config.yaml
hidden_size: 448
num_key_value_heads: 1
positions: "rope"
attn_scale: 0.125
tie_word_embeddings: false
lr_head: 0.00618
final_lr_fraction: 0.1
doc_mask: true
train_tokens: 602200000
MLP neurons of a small language model. Each row is named by its layer, matrix (gate and up: input weights; down: output weights) and neuron, and shows model dimensions 16-271. Each number is 500 + 40 x the weight over its row's rms, rounded and kept within 0 to 999. Numbers have three digits each. A neuron's up and down rows have the sign that makes its largest values positive.
Before each neuron's rows, "fires after" lists the tokens most often just before its 100 highest values on Wikipedia text that the model never trained on.

fires after: " ", " (", "-", " \"", "fe", "n"
L3.gate803:508585508537478522535484512511572548521523537508489508473489462566481512500432485452583516469492482502455522554531449485558486484553539566491546477476519480523498516471526520520480587543444475512448528516523511452512516502559477530542501491467538517463510477555493472532564536552545462529514422459546575507478437525583547486584500585581516486514510434516494504485491531539509445497543470559522513461465502496519496512540501545491456523527487484510450477511566471527496485541501557519493472522524474529487500509561483490557523530546429494498426496484536521458554455576563496458461473511485508462489547521531535501513554477543487486433488542504522516459441548430488502452481474418481426445474529524479522564483571558441497528456576473483468528568482430479515545545450571
L3.up803:516518548564485548523535601473498524488518561490532455469470479547493540437501427451567539548478522544490491472513518477515522548461508536476504496504518460459544487481529507493524520501489540585478570452494532543479545510475458409514428495504487518479486545540538493466505545448527558521483506475519561493508491505500470461502484513533549519530506436508422553480437492526507566485527505539519511387528509543587497503509465497541529499528444408431455494492585457475498489518492548409441532513476483569438554492541490549489518492483439460501431478540541524547492470599471447486455488502493493471512503523550412460556630498519480508445492484489470509544499523481522598442433503571501530509494448560420539481525541559452474575590465523558501527512495500469487519514482567
L3.down803:430396529464515506531442521526447519546448529522557493487499484457519529463480574546522470532512502530530524473524519475527512494512499499528458523463541513486518512481537523492467469485541437503548493471514478564560566471456561437452614484448553479503428534463497478409564433533491479490502443555502495528567457524543506487500452513490556503417501548411501552484565544540490524499550487569550511457535486460430537540484440441523475427507532459453526513548488552517509543542517492510483475472492530496562511510458531467526461613420476513543502490507467476486547552491496516527476521534538521550464538410496517436521497553385428532494504554554486544479509450479501458461528519531465537453471503579497520509514404561449499527543523546507526494482526541510469544498428514

fires after: " ", " W", " A", "par", " Mar", " F"
L3.gate0:520543571559443474536497480509447461428533490517537532554501460479495412476537425545462546540485493500559444512470530527494437516496556537466550504506479507463542504507492540484488491554504491502533521533494477502554534457543418547399535445501502533419545539540508517479522507526525523565501502502456474493580446583493473432479459570457462521491522516563529514536509509509472514500496405484480490515530618431555486467495455468472502509612461562487546481437583564464503570460552551518518489478552547489574498490505490507483518576535477429519422490461483481445549517507547515524513470538482496553441596501529476515538491477489589470506515569508498479510500534484580453485505524549496570464505461513436594525470450474570541475513466548520469524596534501453561475507505503
L3.up0:495573543480543448539435465453486448489550576519458502465530462477526549499540516488498543559550521506571503502541536554540562480553588452475476483505555450501480464525479538572520479460577527500494558486523535488515461500462497509496504487509535570524395597474496518483445495537393530530465470509435464488468482514604465483501572510467521444527560518460493485587572454532481448422506417492532483493420484473518430420532513527581452452522514533462536539461505475447468452500430511488518521587571488594463520551453488494489619497494418525513504507510484540491518503511464514444471505473498514494457514478475586508467460492484486489555474534533563515493499521539543479447445568535547465530490437534459477530536422471504537503497532423559473479500483446479499495477519516
L3.down0:558535460376527479529468533484541492475562587580535520515518487434472410494518514556549553487476487551550468468492470551524532399346569507532471565528460534458529483494417521611481482493417490531461543521517551490509462498534606495505469507559534493494456524595542509465509466450518487491489506483513467481507480458432528579507555478496531463524512473495533534589551482517501487498547551497455480527465447483510561461474465457572507464516520476560500488500521489497518449569480554474528541507579498505493472423524534448479562545546529580503527456596572471498466493493496499492479469463487455459543512456472540508524483571464493477486538467527487476478473539457445623482397510582511459455502451462485416548492533455500546438442475490477536496510479516502544515512469464

fires after: " ", " b", "B", "-", " (", " d"
L3.gate1186:495471509528536530454516503489515504457426541489588473408508532404519470571491482491500405525466560489528546472530535463445479501479501508469455464444500511513541502480535466571393527483446509506554497480483490531562577475533519478467373404489436469493479428484451468514481572467490602485501534473452489533494509487424427515485451559502450475476510485485525468505534486480473487533511471499473491462527490486501516540553461564448498519505445485451503488512417549542486458569463467477519508451531464491527489440538486477491574488476561478525394534434489518548494587518513560532511558532556471471555503452546504559490548521498477547532514564482527504491480479540529400512540459531502521445502534509484591451571505522582525613495421485438454490507513550532517565526554505
L3.up1186:566477440543452457492539538546518527463516487497448526550547407502532485534450454509449594493564535557478477494422516507583476517447557490491554485402516559447528487488493525536462499539584535454462461446463563511475511529506485505488432522541505516499519421487510520457473522603533435534449453511520497464520479441458517455518534575451514515528508490499487477524590526576477507491510459473499498553522523464520470501512537485431521524486469515448450561511451548553555525484446441452421457456519546477549535450468463539431481530523468472523526496433410496429505560464447486439567562511498523444492487476520547479545508515581447492519484547578509511520504445525526471550478461451513465510479552544572448414439470506478543455471525522486504514561629549526581517506549498
L3.down1186:539497514498459496459538504507494521545483485430429466451479540498533514491466466485457514506469560528495530500478458373464483550494522503483523465417543477488477464408563512475454560524557515485481455461472591389482527519475596506451433452527522530490391530468543499441422467569463502482485554469499520494531533468465552475523461534449452505524519532527494518466567514492511479457487431516506479506486493541544489538488509521491455527493538591470506509535490535512553554560436463454490564509447469511508454498437551497417487546530454473477435472519414501471525510482509517542581500500525513524478538509517468513502559514521488506546493538525527611472534476569520427516411526436476490509513481488438461500515480448448409505506449449490531513523519492461453546493569544

fires after: " G", "cc", " be", " g", "C", " Bu"
L3.gate251:482434528549516491470499544559468526446453562478511521474506560465521530516471511514546496477490482492645514470524479587485518494596498568560562452526574503498486510483516468484493501555524461415485451448503479482498519474434496496492470519511519538448487520502496519509472473382553510457513495495441513469451456574518575445441550491509511460462459554490534522561523433489511510508467464518487496396508520559547499519490564476517580512519506462519495374486406474553568459512476504463452475427547499501468492427515494585460485496491562574455473455437434471477534527545509479450456494471548548481536542494456512488503466478539470515481549501515513548442472514506544506542444486487453469526511509483515482551502509498472536530508530501468537498495490465592460484476534461
L3.up251:507577495531509471498541528463415558516498539499557476471512483469548532577526553493490533448478500491562516512491520509438487503547523555527486562494477531506460535513490497493458539490506496479469473497520429422468452486492479576565491501509571453469582465532467498566470500398536594427514523478402546470471524548444474411421572495530488521483481501516495527570478446566483530488531485593500497424464492527513527464501500467501531506461540544504496461488488463502507508511520492474445422490531490498548471518511481527429422489469555513519485486450529456442512531526519483478500542491528548581522617473475607463531508547533526510506476470513547536529519547466460537547485456469483472533487505538518525463514463511562521544467492499533480540545478552528509459546542471
L3.down251:482516507498472505445437430565485511530497582523459484518527557462455507527451534508484495503513516455523396562521519518535521493520493543513430545515470480520401460510521517548518496462507459437530418476556449508510454525548537474502510497547523482537499516496526546516511501518535422501511500477479532585547503563542584513460558377505499484474485540516480531499543526485455455507537513472550437536502446488484529509538536501497505550497488551441536460424513482511564543532468552527500518523514502483547522432447516495449579505524444464507516528583508405535469504468459506575528529504525517472529512492454546510474469413525585458478563528531520524551486432447526424531561545488507444474506492533465492523556516522498507487479447490515391538533488484489508518468528534

fires after: " (", " He", "la", "-"
L6.gate808:552486550550471499502511434467419446522522521527481503516483541508504552515418457514458511520483490490545538584486497545584491471497500545481491473464475549475481377558486557537539504484558507503560562527598551485630583551540472505543496545534517454511489445559468503439519564486564554459554522519448538467530535475518425511513476507523477397470489527510431508524453477523474483522474491574469538472492528469459559487547538486493481371504490443524446474453445554494537484516485460524485610509530492464462536504523471521483502571445522498517408466520496483492457491450436470547492430586522510500458489494545505469484500508517502549450573576462542422491559490536585494494545497449515537463479508493457493433496513458512437487575497523496491534489520491561526538554476463
L6.up808:518529468501445490484496413571510538498542451475463484449540538516429499512563465569525444438556485500477489534519489463485513445444478427521572476516494457544519567451508552534428444532529528567460514455531485530424541490445530447500558584450476555457539457537515488554525448417538482493549480547468478537554451444476474505503500526538448543481459554478469594532483485536515554436419412539533420478527557566497496522531482489474536463561522555426475533491493528509535531535521459419501482453456502429538464503454448438497513499482528489543517507512507443514537446556495459481526597527489517584508512496458550452580503480471485532505422488477453448494512480521599520521517538463486493514497472571521447523542485462484529501475503496508491507456580467498444573454533485
L6.down808:577553495525583493463512504500482518420504478452581465502522511501380448467464532486407519441561513538539451496485516506493519414468469541460530424477487455476539488459482488452464500518591493508457556465478573557466501461429529485491444502492482526476510465488511572450533379491541497490488404509512499561585588472507494452551482492467514516531469482539512540508503525470487434456500549496526512501451526499507492423527609484505456466492471516548515566511485489493538486493537472458479505506486552505468533460442468497477494467465468542495450423497550471466545512511478468442521498457500509567509496482529524477467541487543461545480516461539552382499498454605530514485501513460437514524449430535493589434514544473556489479517501491464506539522592534548452540558531450

fires after: " in", " the", ",", "un", " since", "born"
L5.gate328:467539478456459467493593529526496415561462457443544495503519473474544539509579498525525511449501450512549481510408535516532478523528470558421520465478463493558540497513490468519485476518522492473510487534538397500492512402514491512524498475494476476558482568489472525542498463552573492470547504488485482488512510432450487506597482507447482427502446519540497440525503521498464529538499427493608516476507576533554563560467517444492481513496547488439534525540548513574522514520498496496460544485472501517480505500545481516418410473582505499445544541484540485496578502501502497452504504472485489564495436462438436522408491481547612490558491503487526436543509519450472501442532507484516435602469510480517504466579518454469485459490507464516436517524499498496584549501506491
L5.up328:392451495481489480474512538514495493469500441517471468559496479476500491494505521506459517455463495513494553477493523456503530550526571459527520467503468485529527445457503529500371542522496586509500486517433448613523383502499425516456532500525568542500469478521480481571495464457503454515501595505554452516542447466481459506500503480498507550522423533520562532483514484532565518413381493422510502546536461516510504438528521503539537456418498478499524455553481511455495503513494568543459474611518507542454434467581534502480497406492525466520561575387432590417476394479510516504494467481508536440495495474434464493467426492537538517522540518526523502525537464476514529522416555492449485503543539506583459569464499525466453467507583477526554480509557510556483474566505545
L5.down328:425432563480549447459571513554466471512469490511511493455458512561524469476559467484488530445449478518477476496551525521393475533519545521458464468543428429509509529496509363455499461521456542523485563494509450546522564482471505491477520617514471542572521604495461513504492524494487531498553464509472533554507443512540551555522489414464532500516475545493521480549495489509510480488523450570490481536459510546529476507507517463501476521523474557550505489522474536503516463523534551485471487501522513577498509516554500481439548552499582430477492556459494552508541499507550434460550458531579460490612517503514464459465487501487472503555533432530455445488490488521474518437487454463508513535457408456486441493538470501543525558532518427501527497471532498499543501509522484

fires after: " ", " |", ";", " of"
L2.gate574:480511532481572477497515446477508551486481422557533511504539456497485417482428503467469535447510505499519472433516568515499427471458434536500530561549647541487453508484493576469552506493473544502494497497394506520527500470528532533518552456556545496567454464513531550478512502547449505556452502527486452541504537480458505457580533524540498456589521480554544458555519445430480550512497470529486503511559439525482491573545510446477490435544524531506508413511532402554500450472498501524502433454519503516519503491534498425421511558507520513552486527493517513431509506522554522540537527487443399543476522477477505514581460526494505489505538478528435518528491405443463533548500497494522524441538467509492577410560461531446463414542539517459550511552500541454465516517502488
L2.up574:478506511497538481480434550530429531543539455496480520425516431591486512468486528486568493443468545463489553410502544530532562441542502552480535489512519464567530523485499557492542467483496504487472572561481505484489565498530483524505511460546488543533517504450456471509463574519432447545444479527480475519511531479463556459497496439471422507533541487484513522443513493481481534511545536437534513449502578494504491581517502453468537532506507539431481535452460513473483473534516487482510461519493549435539498504498480501509494509513482479502414455489459555403529537507407448466447541517404566567495532519496525467484480535443473580468421536452529446552551520497473527522485512456480537448521480523518518464487498546490478520540482516501496480498505535516507540489563439
L2.down574:498489516396476506576433496492553466431422478513503521489468546459440472424534481545527453513548550523480540489484492469525509509546503579498555540528457525513447532472519481552484483419423551400459475519523473460478511398455477430472563505514496487481513484516492466522541442478516497496513535461469472521528533450526554451538510489532541434494551506502517453513552437476557496429509547492526536472554470516548525501439505473521517486434466499479544568446536503440470508524551434557505432632421503498522488456461525448517476504485506466553571493543492476488521574535438528496459497503502501592460529453523491425529479493479456451506524490540484540565515429490493494555505426461472517479440496604457484448495512497521463540540463477432473546500451462548464568526512464

fires after: " ", " E", " I", " dis", " A", "A"
L3.gate568:531532503471531474564476456455499524530544576553502515546506470546462575550445486551608495493584424480518518547506493516527445475466511457495502459514463460440488522531444514485501430485555513516499479538468501471482484501469477493488462481508480498506564463497511486464516521521567554520494438478427440529537520549471507489512530553532481473506467492536618491536463533503448591635453400484449526519470486547515518470562480392451543565440467443431471451485511499449581490507515557469496516461505504473394471494486504533487502516489503453478438503500517496484580519494469433437517537532565486544616541507422537557581471545540476538519493478490449564496483542497499595511540503454520519501464582474438490514482478502536473516499492468554423471517505576469438431523514574
L3.up568:538484480408469459476450501540553482556531473522539534526564565477461460519483484461546483555449535478527516451518472533522609562509543544515578512491530453461482485532488556407560521481542554469539545528494466487568574488525506476558546433520531521503491522440499508544465537485422479571478465398533532603540486492541481541464509560528535517489525488563431506402477508495462476510464468487424513504474428488534442511479470495475419477450421508512482477557489524511437430506526485512416460521523487427490530468421531462480581497450384544498474497475497479569508518558518454504464499482575435549520474510542510508530495452492488545550511507426506498552553550513507532521535547490539551464562474520478576535498515524533549436536556481521491555461477528466524460506461491
L3.down568:521502488415437568469510456510476491517518542536547530552506452524489479497510472524501502487499584511552480509467515519462498514497477479457413443515506483450499547549533450537506528514495555466482556548505451501512491579559506487500506520504536493455484482539507502519477437526474499555490420491546438432455440550481453522547524510620489447484525567445489555515585477513537579503520498543502515497505447518539529473534478519503527518533462472496568400569492413448595479505574555550513468493470475447502507426551548537539439538486477502535547475499539517508515474497491468520482545481505513510577505454453525537536544514489467469527485510548505515487461405484509513440479423519474474450483494470479537500497568495462584549448468560531475528566503521468497451509534508

fires after: " F", " the", "f", " f", "s", "F"
L8.gate582:431515511458545504499480499567476533498504510523486586431475461531558469575502470456494513500483532614480423519521498518506554484518437445475494514504524580472476560504490479521530527540511578528521556473486474502466554493530548495508503514527496440523465433523513499526457469504515586506516527525494465512484511492467512486476583510454447494505512458522517539512540523500481483493449577515489530425536450504464495444553490450479474558483480485523494529430422486520547492502491423541560479548542556482533516456477561551504498590509478514519542525541476501512566446501547451619422424457559486506555522456497492520561476531498410507505509520473484505515468483472541532502481460516525553536529375495471502448582420537406520534569509511502535554523471501494568500471433553
L8.up582:470496439518524503469518511473572461479442555540514499556486499506513521540561432425434520497523522429442560459514502485536503547494455459420484459442506527502451429543505462444466539506471521456533584534518499465451487502519495422509487517456555564494552532556530539439467475456568533514518456503569532496436499466532506512478482515481466498483502573499487422499542512509472508536419486479435504513506503450572486503457518516547482555530465478523553520475457513507484473508475470400533515429513491438488504494508450497475456533487534534461539506533542472477497529459553482564532505574495491526502555527583461588501472460443477531476515507540584564476455510489515446514486457469474536472503572488434498482420454464494528499430505486487491408527509437515529467449512485
L8.down582:514445470523537495443523502483544529508553454495509467502471535553506434520452459494573497430486500507457459498499494433529501466522501474535468493495504488499463484536519470497474485525527524479422539444526423465431537444450425490494497524556555490579513462478566464471488587531533482455455515490487488477492491563533500520509477499521461533508470501503472455485446488514519495489518461497469469475524414537491452499540475474516501525496482508434563441541435538535535512506430521466440430475441536549512537525526541493473453471488515489504553501437487423470510456490541510486418495554505521529482494497523521421536562500461460484475496440527419526488455518502452495449414461547513532545494496536465527492487478495460517595528454556494539466501523432566621485537514468

fires after: "n", "N", "f", "on", "l", ";"
L5.gate587:516481561505486400488509515519506615504516477519511505445443523490519513530527514486528499497444484442481450509465466634567471439475450538488510537480455571532509499446412469530528505481485509535496534522485523511482531516462508472532446549534493477483497542429498498493511543491477489506488470555492504553453488511501521525535605535495489461497528414529461493431478552486518425510499504496460500535534475538487457516399468469568567524538488461545488504551544566587511498558489474470512464519501454487603557525552529482502505437490550468539526492497543503492457478543507536499591519491495466465528567503520526522543496541530506447501507503534509532484480532507488478518511517540466500474606538555568512510562387522487499563465506521516566490560494505525519493536488555
L5.up587:465404564610446538527494526516489438509544508386473494525426506504479547509492476542510460439473509421506487513474499483538543507479496484535502540472538490492426568523491494537484464485473456529536468523512461501544522488619507500462496524475459521480496462514415515567439508510566442528523548560549537489488537466474527488461456489507622518524563539468479532483516364480427527555546551486457497526430497415553511473514557451544432519545544556416479525494551515567531524466552499491486580450528534497469509491476479538518482497467511566535475533549458418467489504491485495453514444564420476534519470504487489515453483495441510414469531517540505532522415540484472455472527487532439447490458515573483470549490498487476479574456495499452549512503514581526574550446490421
L5.down587:554490547534497554453513482459453507540457485575452490487580459447393489483528466489517538515510433511518544474525501467560511506470539518437494520527493466545551593448455481534423510512530484488552469506519515571485541454478475524570531519477479462528481422504485446496557534550562522481574527481487510502496529519468523478487448506507535513430571437520522516491533450501402555485524555485515494422396528413514443493521549482478517501526459560450534568494514458473529475500442467432462404472508501481480469499503458472494435479478530412581467474490514454523499514496547455472483474467516524530486524459478450501511507500552546494485504537476473442428532509463549545475513480523432483554562515515570458477464578481495489471575540452569525550585497539523550528522475472

fires after: " 19", " the", " in", ",", " character"
L2.gate328:504458537516564594483495489427531500501554435577503571623473454488527410558519533499478574484455475485564556560462496529601513461495474532486521454573490465466412514476508478457524495507511578457507523489476450394504538550533440498511483462582486471487520478494495530459501477446564451547421489448492442435469434497469459561472410528511457463558508463500515411499504483438471414604469510484474521542520490473525486432486439468460465535400523466511510474490413414507502469497531553501488458518493429541573445484523510425475458510492504511458520509505545520471563504495487474499492533442528492527489538496480494547553492471528452546479448554515471473548590425476465522499541474432489548545509461456496415492551450501439469413497516499476494493575502474472463513505543512
L2.up328:553468569508547514561488546473512458493572561564506458575426508431563467536471509512483475447494440507526497526507519474492558534502499425499461522556480448584466560506480488458473476485447491473506538490484495486486427515533480489409563502437516499540598469507467507558587541510514438485465504531570485584585419511516540463532486464510569505425500528505467477480513547514470495517483395501408476499398535477469554487526511507533482523486568503528461564599488541522509562516529498515491574501428489555465476495491562538486518489470478562482539544479536487508558498550586449471541521551434485491488552463508530567487446480485489531477447544468415515504507584507511595493503474517552407442556510504532499562517491446508534442517525456457535442514502485510533486494449602
L2.down328:496501540536454503482491492629508504491433544491479451396469494546588559540469466501551557489493480422486490440552442485474546522543569507566444510498462489438585494452470530468417563484534456503503472451496603571530518510445487526530527567517497469544436533445510501547447511512513519545539491525511454561508465474499478539496519449505508525430453602448504539471507490541535539531524515451530488506522479502491512496438557520497478490558474515483571439509549488491498458509446516488465562492430503481380556473511559559472540435559552516491533565473457520510430443428538472579472582505563537448508453485524464535471521525568531472499538478499509480491442504505475480465529404545488497556532509487523537527515470481466524502466508419464446505462492527543534525523473450

fires after: " E", " O", " C", "A", "gu", " Jo"
L3.gate750:471548517434476459574506489462559573460502524445485461490446474484485485492428538533555511492483527545523471488473478463439474498490483439582466490485590463461544467576520483480582501484496498418550503474481564444456455545477480514543519449568522476493550461563512456492602515526547486495443467529500568540494440572519584467460478541585403522557528540514588498484432483516517500525489489524491520525448543537533456436520517584460508445470496497528452519548508535498518431525529480459482483526464517483461555469484523478512530543514516503513483521516528494500463465501554486525482473463542472493528488454464561519399556447523518550499469472507525524528486514491469488543570522463500494467481499455519446446524492480493491496431527495503454491538510508473440543529535479
L3.up750:480439525537539536533489510450499531491515540454493496513495491509558495533489552415531494576542518479545468543515485563473496399540543485467480446515501476496553465487482520491502502457582511511544580516473508510517591508496535474555538490544558535441512519551484539536471492569516489475449454459479488541491531539466506493474477448476420516511598468513515502521518493488490464467481497525527436463453428535505479482413491500456484527520536453445474445488468620438429494448466563501526503487547395474495517477519496472540510471534505455485486525566487544498476485427493448497509537502472488518473469490518489455475425496480522509514484459499470534486510510486491581505579506484471504493513502523414550564493526509574480530493396591481396397488495483483537566463501545
L3.down750:515534509558471541531472504529493527483483514424504463513485515498460521470534494482433538444522546568471486499480603458458562527527488520542455405446567478507551475576459510496403555487524479543489488487497516479516580500547502461552543473534576539461510456443456457492489513536573498482534587583485484471539434528512421458508553449439456446476516453513494402483475445485515434552406557529498482494487519539484537448476470520505500511514443569497508487467513509551500448489481453540485547504493479512520524509424541522505501532446504520457500536550508499483487427507466473488514576556471501562579529555470580552492504566516500591540517504530453499503473508506581419435501486506533420479464508462482565502529502497453482462401512525509393484495498569484545498590506485

fires after: " P", " p", " f", "at", " N", " T"
L3.gate513:441526475468481492489540533543510505518460509502569517442506573527504492534561509455452541511477509400492523515560481537470501504492519606457521551475534498521460531502531478509477590541432470488468557558557472463505482468452552473505457518595534469525469499460494502557500511459494495546476491484479557515450423497486450499521534476472578440473526482470553537450516532496460486534494484474493419430486536569464539557493514442511495585464505508527545535487555469423476496573471457464540497433500443481483550458567504483581499555493473458515549565408490561412416517532551471513451502541484497533552492450502527479568454534450462473501479433479458464488429470488557500467491439533430510446549430548520504485503542511476472459516542494500560433550515531526442519535444506
L3.up513:506552567493504482484478468475469472521470507497469531497541466483566486467497556543523518506505418553487506546513530532497447453480553483479466526518554524464496500421424491498503464487544576507478521479459439498519529493427539541547543501501527488472378486448533526488508491445449433439510498447519491515525469465526428530521492480502462536477510492491514489497488505467464484495523478577483519496554427478520474452503505410437574495518446421480504425488475454491517519503515472571510569519497458497560511506400509481521494540560482511467532519557500612558421501453515528439465462604534515537607551473480490443508529526481545533472546481452565455507552527436434514511446506502587430480438472476527566482497473456530471499464568421502513525516449446442444452485480451
L3.down513:475550527569532517497532532560480488517491512452434494455503459529433485499483514493516523503493504479429527506475499511488464540488451456460499456480534537520511394534509444480465537581520523447505560468541464417490507553467541491540443468485497486535485508461519527529423494540522520480480530518497516506490464593583547508481506502468596508499533515560498503562571510488540448520463513415468461486485515542496496495472492549452473524433509512527477436460490494463471449481523530598462506496423484523453516534484508551531514462436502425485475526422453508473481457451569508527461505503528420506534470470477572542470515418525524508504545518464569528530484475491485524438489479473516536464538528451535457508523525425499459489470575510495582455487499525514454557460502525

fires after: " ", " p", " (", " Bo", " Po"
L3.gate1206:445587498504537509497517559519574472476543586497479509470528424590517444458478511496525467441506533493513539445520485484493498488538543507553529443466451482538495464521447544524516496538505461541571481562547515578556491532443457573469499484474500569512493566521529498545511510495538566446567473521512542434496510512471498512499579513541537503477512528521524473588528551533581470523541529603423435553494534451499489509508498452513507460428532539530469517514563501560509539539488552459440578542493522457511533506449478508495474525505491452528460511454534451473504467515454544580455421478480441518547485478481473501463485478490454419462581456482500414503503519480461497528495457416444462481508517463542485530446494472599410488480482494505502562542548565490454407511445571
L3.up1206:458509524521472549520428445435506591564461521513481478411500453449511467515496483546499519433438529494476484443501472536512444420528446467501450450494505459518573492464552557477604526448509517534488494478486577437485565561487492489488521499522535517434530516473496454469455499466525483525482453441545521471514484490482531494504531487505453488498520436494499524538453450513572490515541476453539432591544482463521458436469490504508563525467462455562472493476549460520474442467513566451451499592462498543508514486474451443486489501528574520519444485506523520525494610492550446606455581560562528518479527453527430404536519500492483456505526460495517473532474520462469534474503499539436459507505500493500506506518609502500520515497475436517483523533548451559500497503494451
L3.down1206:518525566469539493487459575519514428539525472487508500506497494491541541536457456500456407516492534531518533496525490501475471501493442502537565505545445463510586531542462510558498547510437517526555473478505480537545466425586548550492486529594474499556572519557533486486500529486508515471521507544451457492554495539474395539504607529550509490577573555480510424495548558503498448457546533466581441477483564535498528502531545504502546506369497538579468465517523499444532524546505540481491502490505459564535520504509511484503475479544475446490538529500546520472515462472532510510562503413512477597523521484494540481530511513497498439478519470526494475482444547541484568515460528540504530496478501530503514485535537523450475520487496517526459493566499482499533488494494474

fires after: " |", ";", "ta", "n", "th", "do"
L5.gate801:462476458476490477477471532488472467531457502517505526454545486546464555489488417476503503529517465412545476476512496461476506527425526510529451520544455495510482501462514479587540549480538478518585545454518555521507441496552560535550478494451494472491422508472516420519513461541483460471489528511532433529510461529456484527496434529487440505550495470500478498548494508529506458490487518509530504496462533568482634546552546470518544548564483467475508536459480522521535500527505489454483539535551510446566497587434455407563484501527533517581488459493502539524511412482533523428468610518426555505559545411480507475564511511486439499484546445483478499476451553414466430502526528466481462566532501510506503428491439509565500469588571543502557558514575500561500530486493510
L5.up801:467509512467398442554481513510524503516592535504501509529499509503462515506490551480522503480457486477515494489444538566531489494442497540486481476473449561521520527445541488526524518502534480517551569480519533493525525506496490446503502477500448528501489512486500487593477533433506422556532491515532475548575547484509553485512518452435473489589510543487479488490552491541539563517500523538515467488529457521446632504548513406526516484593534447441559464522535530523477505514502492455533539545504509481527521556525553567521489515480487488522430480526499512443592460507487568477529502475522490522523481513449560470554524566488515511501489514517543571468592503495376440534516462511515509463490451499504538465502533503472517524537520555460605528497586572507505534522483454
L5.down801:443491512488572561463482548513506476484421513497531406416549482528520505449469427505522510559580501540550530475496473466492483524546584580504474511533507486531501453482446499549530533515486556471510579418558485514518503493490511447515498520496491474495500471466498481512520461586485521462499529473504511422491458507504486502531472559501482562445481440473454493453442443513459465481533477538470452514497580587499468555509581553525521511515483513569487550471484488471549481511511520497486476485485482426466485541440462418518570486491540494514473516475489480526445482490543457484406552464433486490507498481558437509495500481509491485458580441462472465477434554414499497466519534541473514521494522525516478520443498504556467519539503453484442514522469484569545499504482521

fires after: "f", "w", "pen", " F", "ell", " f"
L8.gate958:544483515455490483508457472560506485477475551463463449558451525460462523505491482441434510489462484464524469451499516559525530558520502447554531522491504522496478460499485591566506483436474446455471524480462457537490440511493449496442521486511552418555499470436461570436500427548475478487469504496427479503460467426447447482547521476517490558542518452452466500508463490564508483517506491467492451479458472536466490492487497543676534524444519512479464523469570510502452539458508485546412520470492511454553532494521494524489465481531538458460516451473494454491536508435552435558524508482515527567529456395485523539445557464534480429452518473508502524490571563501521500531501581507449510524580492555421458480565486534433504482522459417568584497499518493473511528520445521
L8.up958:550428457463441510499493504466569485562534495462547545511503513557527525541555514485519535444518474438507479525534531493476483499569505476512537552490574476541484443511479465501471510488503494514406492464597531508459497477526468502498511511488467492482507527481528533478440475546510519500577443530503519581480448510498513529566423520529513504467492510453517481508514488522481467545428559538467511536423461554502449507532478459546523582474470496464529533571497527578436443484491461483466478456492516470525495492470468471553408442507508460515512511486428450502533458443438519511519517491487473539432470481562522486477494473456488509486549496493547554493440557555458401462520524516549515558441527535486486484531438483508523567550513510487529461499506454545500489529413523
L8.down958:506591479536479545515515544448551514468589513484461510526567531505561529480463492544529469540479491549483529570441526612491619470468565489514499473458457543515469495540462467522492488535505452483541474461520425559518542531519493447479485490448517477507547513463544472547532502518486477520575523519508513533547452544582437425500426454467437567487476508499525546571494516516584549477548563469542556470517504499522461512522497464450519512439490486517492504478430434492503473567492534526487406485551478480518442471572510463384597486578523507490485499536468509469502509566456452508472457477505535443483525483544541468504456513486436461485550512492573533468452477482433478550437530545446455563490478499506463574545444488493449609600423475462532485408524559576487518534519508

fires after: " P", "P", " p"
L3.gate902:465469471512445421521454527527476459556474478537519507458512526503557514514468491463513458532495572476553511488460525462477391559434510509556516488560530573552507564537478536525480531495447598520487553486522492433493509510507471592508482498524526482517474436502471422553521506463462503373529496466446423524498507513495443500477627480484530451548503547485554537509578560517490546460478513491512508516531484569463472509431531550446536504515515552563561530507429499459472455568520506486555549458468554510510461508480548491499521563431526468490507486504562476518548525527523509494482527466520420480425459534483556546530508470441484455451501516489494515460540483458578452508486454605457497508443502595450482460471467522487543465566497478509462523426510568505415506534532445
L3.up902:475492474493523506503565472487531462454569405527520542509527499541491496375579494563478528426492556499415460465510464492514561505428467511526543520506463573483520485527461530505507545535521525512494521462492469485563494451505467474484496474512453390511491461445466624482481480468460553469520467533527426497413512491557577464503490474471570509565512563435429531575527501471482535525487530548395481527483483494477497439583444447437503503489501451426485476463457561525539511502568536499553505473519452501543516495545548436443548503519465518542459436461503537503496506483500560455510549439478500415502540447578504476403597578535466471521461502499479519569527511507518408506521453463474462507486540480497548584517515489548493441515490475474545550520516503464501535512447499
L3.down902:386523552574510506477495531502498492538476565481484433521481509524484514515481536565503506589531464515496456474468496510510477466501386501422489501460557494475497464496471483475544479512393489455505638519515540428519484508489488480486499496531512548458495463491473498518443529439554492528567450430480516496464515505477437505473488527538485549518533519565481515482504488493477541482492461480540460487548533459519512524521492506435527466477496548464561438525550539425471571538499524524485483467440529383436503484460462515467509508517501464421471398446426559499493496514579531409508500569519459531496534525449530581466515492477473561521468529544532514488585470502491495524483510451493540532527490554528532506530449439556479535475494475469486492475449477469447534475533590